Weights of a small GPT-style language model, trained from scratch on English Wikipedia: 13 layers, 74.4M parameters.
MLP neurons of a small language model. Each row is named by its layer, matrix (up: input weights) and neuron, and shows model dimensions 400-527. Each number is 128 + 32 x the weight over its row's rms, rounded and kept within 0 to 255. Numbers have three digits each.
After each neuron's rows, "fires after" lists the tokens most often just before its 100 highest values on Wikipedia text that the model never trained on. A number after a token or word is its count.

L4.up1331:126139116139101143095103135158126123117140140182097109094121131123100110138132168141108130117160154153172153075104105096176180179180118160139133142150148118106147132072116124072150129144117078150094131115138133149137140127182129189171133154150109112197157120144130108128134179114147146168080085127121111192153103102157137132140135152194143182138143198090151133144106196162155165124167
fires after: " the" 26, " a" 11, " as" 9, " term" 5, " was" 4

L4.up2436:096107115136082090145100128119151119118130128106164151095064197164097111170104138152110119155121128127141171136098053109161131149128148120126164130105192176175130128136100103134162140137109122183164127143110135147229092137119208163129157112117077121117124158152091181170148100164133113160079149138152118148084090092119132111165133103123101106172115143114133087053167071149128073175115
fires after: "|" 19, ".\n\n" 13, "==" 9, "History" 5, "Early" 4, " |" 4

L4.up787:129125130079117078164131183155140182130153148136102141128161114183135105163115058132157107123119127119142124117164130115078136135122132181094121091119136136164111061095174124119039119182136132136158123099085202121124112103144133171187103152129112072074107138116075091112140086118210131122116124169136180134123195082102095113105159175180156115120151106154120054112103179059134098120061
fires after: " " 64, " |" 19

L4.up2283:097127134108165139137068071144138141138179084168132145126081105141074133120129098146130141110132079126158168124096182119132136122138123141137108074109120106146040055143091110100108135165161122099116126098154114098129139150145208087148125181187156111058184192135138135099123103076196078082110149154163182117141100158083134139082087164116089130089164153137088073147151081166110121135155
fires after: "19" 25, "|" 18, "20" 10, " |" 8, " " 7, " his" 6

L4.up1559:127106131135061118114143099131143103102117110133149132094111108124086107174133140168122065144166143137145049178156143121143149180104159164106053130116134160167159081104110108106123134121102139159030079104083173114163109163139165157112131177101159111066140137040121120108117107139127147101147133096107109174134081057146168157151102115171139100093108153111107092149120114109113081099140
fires after: "," 60, "." 5, " Cr" 5

L4.up2027:122105136144125123142116110133086134094146121146154146100157124124076145088113116207090108084116137144129146137117145141087169149129166039132096095123143164141066107110103095091167137127166136153131125122134119086142132165121144112191171126152076119051159180085102142105142115100110143174153139108126084129126168100122120134151110083140199145108236148122072076152138101112052086131135
fires after: "." 43, " (" 16, " b" 5, " en" 4

L4.up1403:130140183107100149090124166147125163149176099140117143142108182085093147113088050138097112041117110118126154185119146115124139121150168147158150089126106122115078132168133084120160167128116099163132116151139151048092078218195169123163129199140103081095144116113125156096126149123107150178118076146125165126154103147138166125142096181135134183171103161186102099092167117136080101127171
fires after: " (" 33, " |" 9, " \"" 8, "\n" 6, "\n\n" 4

L4.up131:094091134183199150107152148128058147151155122053086127152137140129092089103092127131088111073163161137198156110120122138126143076100146132162167119097143131142117066189116071157167161108114083101106122109129125150128081127103164143179141162176142161078098138167087095172099138096117148123077116120138166096093162131074120124094151149109157137130135185151198067117127128141120170125147
fires after: " " 41, "-" 9, " and" 7, "." 4

L4.up580:070155210188099136153109107166130133047172158113116139109112119127154085125173105127135134137091150094173144197128200158115152093130107154131124138009145141106120122122158174158123138078180082146201059101088104136122075207197165112115153108167093148032128104088140152131160098094159115060156136175127105115132100082184100133095135108121079144105136160058124140136158155175116099131194
fires after: " the" 31, " of" 13, " North" 7, ")," 5, "iter" 4

L4.up1979:158083166134113108097100148112093105124135109137159163090082140167111136120126134135155132151151120135131156152136131144160111146164105140135155063104208149168104135128081084119142145134124112128105115192123111145146111104158169161191109168158079145124133117167161099098105196116164109212168140106120132099092086116100115133082141159179125141151117136062123090116118125132145139103050
fires after: " the" 64, " The" 4

L4.up184:143211094171135136165134150136173097110095064162142113154111135067172138058195126115102175098188125118176153139141159172156175113126126156103068076128168145113098121151105133151139141091171126087099125092117148112107142121140153138088140160137138148119144083095113131102160061052149099052146156116110135117080105113082101120088164142153100093121139138171126137094154147113094142146117
fires after: " in" 38, " the" 10, " In" 9, "-in" 6, "In" 4

L4.up1233:112104167164193119106098171101104095063105144138144103134159092120175165123112134156111150178183157121099120116116104142033119166113181096152089111182224122149065097120178092113035079105112201117137150155074135082128107118100143161205119168142142158165223212145121143105172111092133159157084144139089126138124116084138111081109143103107156117088091140170160063060112146098115107107125
fires after: "." 58, " qu" 4

L4.up498:173117112171103145120176167187139169105152113135173125156074143090107167105114090152066092215157138159108176048158133114130144148159182136096171108137144092125114174158106169149162147147133098147115087190174118065130139108146128118096148169132134120192135161124084110152131102118156170158183119092147136137120071121131153127105089160112112089086116143102100115151144129168165131153150
fires after: " as" 42, " Al" 7, " As" 5, " Is" 4

L4.up2470:105135123127134169168108150076169130119156076127097093190102093117078125081136172156142123091099087126173140195140105133134162106115115163178155070078108171186158069124198103082156178085180120108169124094116106133211106186147244102163184177180151103125140156110156157198136111149117056119188201088162153146123095090138151138122109109084098143145176086067163119144141182081153095113079
fires after: " the" 43, "Ch" 4, " h" 4

L4.up2016:127156054140142092096090158133124121149114112156168193186067131092177169123179082171153122118183135150156131105124129106158084113177144162176104051101156118136094108184110080161118122211126112174164149127074101110171158113139136110086148176105158086090117163075115093093152092116188146127112137101158169110088095148132128109107073136103166139114139110144106078124075115139124169099104
fires after: " as" 33, " In" 8, "In" 7, " in" 6, " Qu" 4

L4.up1003:125173128202071095169144135137132154172143132110084119124056159147055132076150091135087105158102122098176216108122160182118127127124114163161142071120139203120101180123195105150136142120177124152055088133178118082134115120149150099133107171154112190106189119157112121097096173131128105161174097107086135116148141114147091095120128110144189134093132133066078141160088166133148140104093
fires after: " the" 36, " L" 6, " Al" 4, " l" 4

L4.up1930:136134115117110131146108129106129148055150108094105115152167163132077130144111165165095106185126142131169096136123137142113136184202171153101127076112111131124053089152168146153150143140092085200124148136086127111133080160149200114176131174088086115083189131118100067122130122121111142095131114106084181156141121140137127139188082113150136160174142079088114132131146149090137100108157
fires after: "==" 23, ".\n\n" 14, "." 10, "==\n" 8, "\n\n" 7, "==\n\n" 6

L4.up1064:092116123108032066148106097118153096150133129150113164159123132112178104109203161119137081140139097141173118093107152123100073136153121143144101174126084089128135060118157185160154132143163119160107097079120103071156166136195125080138136108180072127078127100168131085085100120186153074133121139107105143125073101143099159107187132127139153123119132084120174112120124146156136163121183
fires after: "20" 28, "19" 13, "ian" 5, ")," 4

L4.up2149:086090128159083149146077167130071105108112134097147086176084156073146116088165140077138100093128088132102131137097079148113154102103099149063147134123133102148129103129143148169110124109096061140191144114163133095147132184140202168154176079159154134114133130127154189103129132110146103147146110071140148103068080092198107161161150077166142117162156156179107135130167133181120100085099
fires after: " the" 79

L4.up1254:120161102136138185120125147167117117120168158083126119157124149038147214130087089200065120099139105176166170149123162106136173143164199113149123104067150124135052051131140077096121129141120119169122139148140193148150138119125160080132151144105138156120163116075139104053160091107162109181141126098128077152137141135139180092084122159215114143143128169132141134147121117131128158131162
fires after: "." 35, " was" 8, "-l" 6, "N" 4, "W" 4, ".\n\n" 4

L4.up2468:123174127145125142107128135110144113107087097124092103105174126105116167120168087157173139127128122138116111075117104144098064185129170152150094119138153105162053186109117104155154130104104123163115170115132159114137103085143107124101104165188117093150156114108115140112096100109133127099084095089077152091090063157144126044087133174170150120128154104148114084079162117105103137064145
fires after: " " 30, "|" 23

L4.up154:156111152142115170149106145126153129143069053119106130125114127154149137102098074174067088189139168220153134182196119165106124181127164083122095077086108098160136098133123138130085121217163113158116088117134152185132149180156144164172114162170159062050160121120155172106129158094104095139156181123136089108135191128095117151114111139132136112104130091084122167160120154128125124125119
fires after: " m" 30, " M" 25, " K" 8, " k" 7, " " 7

L4.up1364:158117154123124104194140141162109137140147104102124122148183176131084141093152087176088137147169086129166151096135157172134078134178140099138076114129153103199063063096131146098109204129122170178166088127079180101109070140163135168139124145171099126141127175201096125106166160152102131141131145065146111071118079141153143146124170143081130115159111111156082097105124139060149112086099
fires after: " (" 50, " \"" 20

L4.up1127:099156183143145170080084126096136151083100160136176171149126086093136112122155169105115109130118154194133186129140191105129113110126211136149111135114153051171081076126136100113113109165161103146136127121095154124150153137107155149131082112074127141109104134133144108181113131167143106147144137130125158081122151116100174104105102104121077208074105138135139061130118121144165099117120
fires after: "19" 27, "20" 12, "." 7, "18" 7, " from" 4

L4.up1126:122085152193106152070126119066137138058168075111097109134082153084120140112094142145106112097137159108183129090140123080081091144150097113161094087131148131116156110113130065155128200166121082128192094101116141147106144190157188110141119116072141102165137202130118143150176082146050124066098134056125130100094154168123142132109161159131149121099137116148124133137097139042110141123178
fires after: "," 65, " " 12, "." 6, " or" 4